config.toml
intermediate_size = 768
hidden_act = "tanh_gelu"
tie_word_embeddings = false
init_std_qkv = 0.0417
init_std_down = 0.0
optimizer = "muon_variant"
lr_mult_o = 2.0
lr_head = 0.0051
MLP neurons of a small language model. Each row is named by its layer, matrix (down: output weights) and neuron, and shows model dimensions 48-175. Each number is 128 + 32 x the weight over its row's rms, rounded and kept within 0 to 255. Numbers have three digits each.
After each neuron's rows, "fires before" lists the tokens most often just after its 100 highest values on Wikipedia text that the model never trained on.

L3.down588:149151129084106159139138162194146071124087131108130118141131223173113152150152128120121130184111113135158138076098168104158106192141095118141117102117062101151117148087137140099086092118170152145152131092117104171167136101086082152109134107132120159150145160029159082031143140106158063148150080137134143132140110179093217112135169151113178152146115111116119117160124102057145150100099
fires before: "il", "l", "e", "or", "ly", "am"

L4.down112:129117078132069120092079095138157093110153077086167135140118110152119118131122158167133098087185129075063168091127163105155114150149132160132139145129131108125177125090123117158118165158080142146130048096084100205137065173134125153143165084108133143114128184083158170171117157111124154169135132100112130180164067088124125144128111104113136166096143172166073081135124144165109119107140
fires before: "t", "le", "i", "ar", "r"

L11.down152:162025182136115126157115089131146127112140104130190104084163127125101104116175061102138153151125121174133083085207108136103121206102106141153163123110129099163098143081151154099137102126165111092121157139181146136114135126100072132115094107058145086053141106078154159105165132089173141116104134095160127140138163152184125123108178120095122099126147124088154163152135151100094113080110
fires before: "an", "2", "u", ")", "3"

L9.down137:107072130139182096142139143127185059164147140100142084108178142148137120151130127153050119163074171140108102147107111156129155083134057118091137149152058131141133165075120154149152080098111120080113085175096137080152134178142075154128163132169106131188129132174132090082158079099186085129119108137094161108140128169152075098123115137123080165148137144114194206123127156175105169130132
fires before: "ess", "ver", "v", "ric", "ic", "é"

L6.down504:141091105172100183162125122105093095170119132155116140136145116127118180184111120071177096120108133101132083112118163123087140156128107161107134124152160114126168109098166123081120076135085183159144148118141117056136185074035082168171146108114084168107128130122100113102089143119161157145117116169117230113166190138161135116095126194132117116084173132082109169108183078158091142123190
fires before: "ad", "ack", "qu", "ig", "ro"

L11.down407:124097093132102097142141122137148119158167099145148132107146090156120091112164103128169158125098159081111151110118140115168139166145090021124114141139098087104092204099164085100104142108146098152115139147103085135074196117131168184132110204121149137159100103150078158132176136163163078068125143151198119129163116128094136155130153155075141161154100125091048067167094117139106139157145
fires before: "2", "9", "4", "3", "7"

L6.down49:058119129129125137131097117072106055064163127076051138101137172125111096140122116079203133063156169076163180135138111130174080130181165092110139129124101157142132155128136094111105117093133139091158109194153090162112051158160109120136155185146191161184112097119115092131123092104122078162168088119120172158100145159110126153099144105141145123168079139149138139160127092105119138136103
fires before: "N", "E", "W", "3"

L11.down583:082110118114100166156138198104172109125142150147156150145066152110149157091145140133162118126133154094125115103113125130154086131177068116092102121155072168154138114133137109112126165099131135093136139143109161139181097139132151063173134108123125098144114147091085136125125159106177095144154100142160081161152171066201164109175137120193082137082090163077192128160160166068111158063161
fires before: " 0", " ", " 4", " L"

L7.down98:160137163119124143071096139074192148097120107123095127087103072179164100144117149101101075080117068143081151154138076162118128140149119157187144103087074149083135102136138123190069108141119177106103149185099136132139143102119187147144094119131103059108158137135169143179126103137108188101117097135118130126163183097035179161147162148123116148111100156123106179093102104155124152097107
fires before: "orn", "ing", "in", "ent", "ess", "ary"

L10.down732:121113148128105150175237151177124109124160119108101132108116110118147091136121178137175101102059161167206157120111108128145092118108115126088137154136086105108112120166177112096128125149143167165156102119117123163090131144162187125170115121125131079109109067143062098097131138101113076155135183090138118116062114118109061105026120154184138109118091157147140186158202153083199134159168
fires before: "ce", "ct", "c", "ch", "s"

L3.down162:121106097131081075125145159149120173134149217137058055108114174125202113102085116076106095134135113132083125093116170135155132162109110140122104148180157147103162092130143107153141146125126123152112151092126153145113135149093125064180201098105163163094185148128084132132156144070211087123162123131163183124061091140130150101132124060091182150137157077110143141107132101165158161120095
fires before: "b", "ld", "pen", "cc", "per", "z"

L6.down399:062130189127137113194168136133102140127171135185144112169156151162133156104098122145172111172008163129155133133084145113123102121154126155146153086150124121087085096142084117127101170089100127152172124153121119141139132199117182121206084100116142161142149130122172095169129157101157159071128152133151076119116162125128124140079129159109163141064101137135131165111127136080107112198129
fires before: "=", "===", "==", "C", "P"

L4.down559:083144135138092128102130146128182188094126109065152117129129137135111159144152127087115072151153133096146119081146191069146131120070098174202170119163072109079108134128127119119106036124056139140139154114088137135140133122154123189180156157111129145070111124165084141164159124140116174184102211150158162124038110168096150119101126120140103157132152146081159166104108180149134139140113
fires before: "ar", "it", "er", "as", "le", "ast"

L10.down249:095142153119095143142058150160178112116156176119167125094137134121151113098210118095138119098113085116166115160135111168059162131077158135044073084118111119146086104135164119101142152157091159178117166138126156150133107147168135119077159145087145102186186135073094141117161162153147105105144124061148110132172154167097113139128106125076117145147127103166084121031157104151141125166109
fires before: "y", "ies", "ied", "ch", "ter"

L4.down156:160106132152076105110139140126159128137169114137089104146073170099116119163095178180085121083146180120093130118110124152112169146114079132156118065163148155059125111148151128116108126107126126148130140201131137133130000148242136109149092128147112085154133109158094144119112145101148160141099182099071144193145147098148152145103085074210123091093122140134114108123143124091125118136121
fires before: "ial", "ts", "ies", "ut", "er"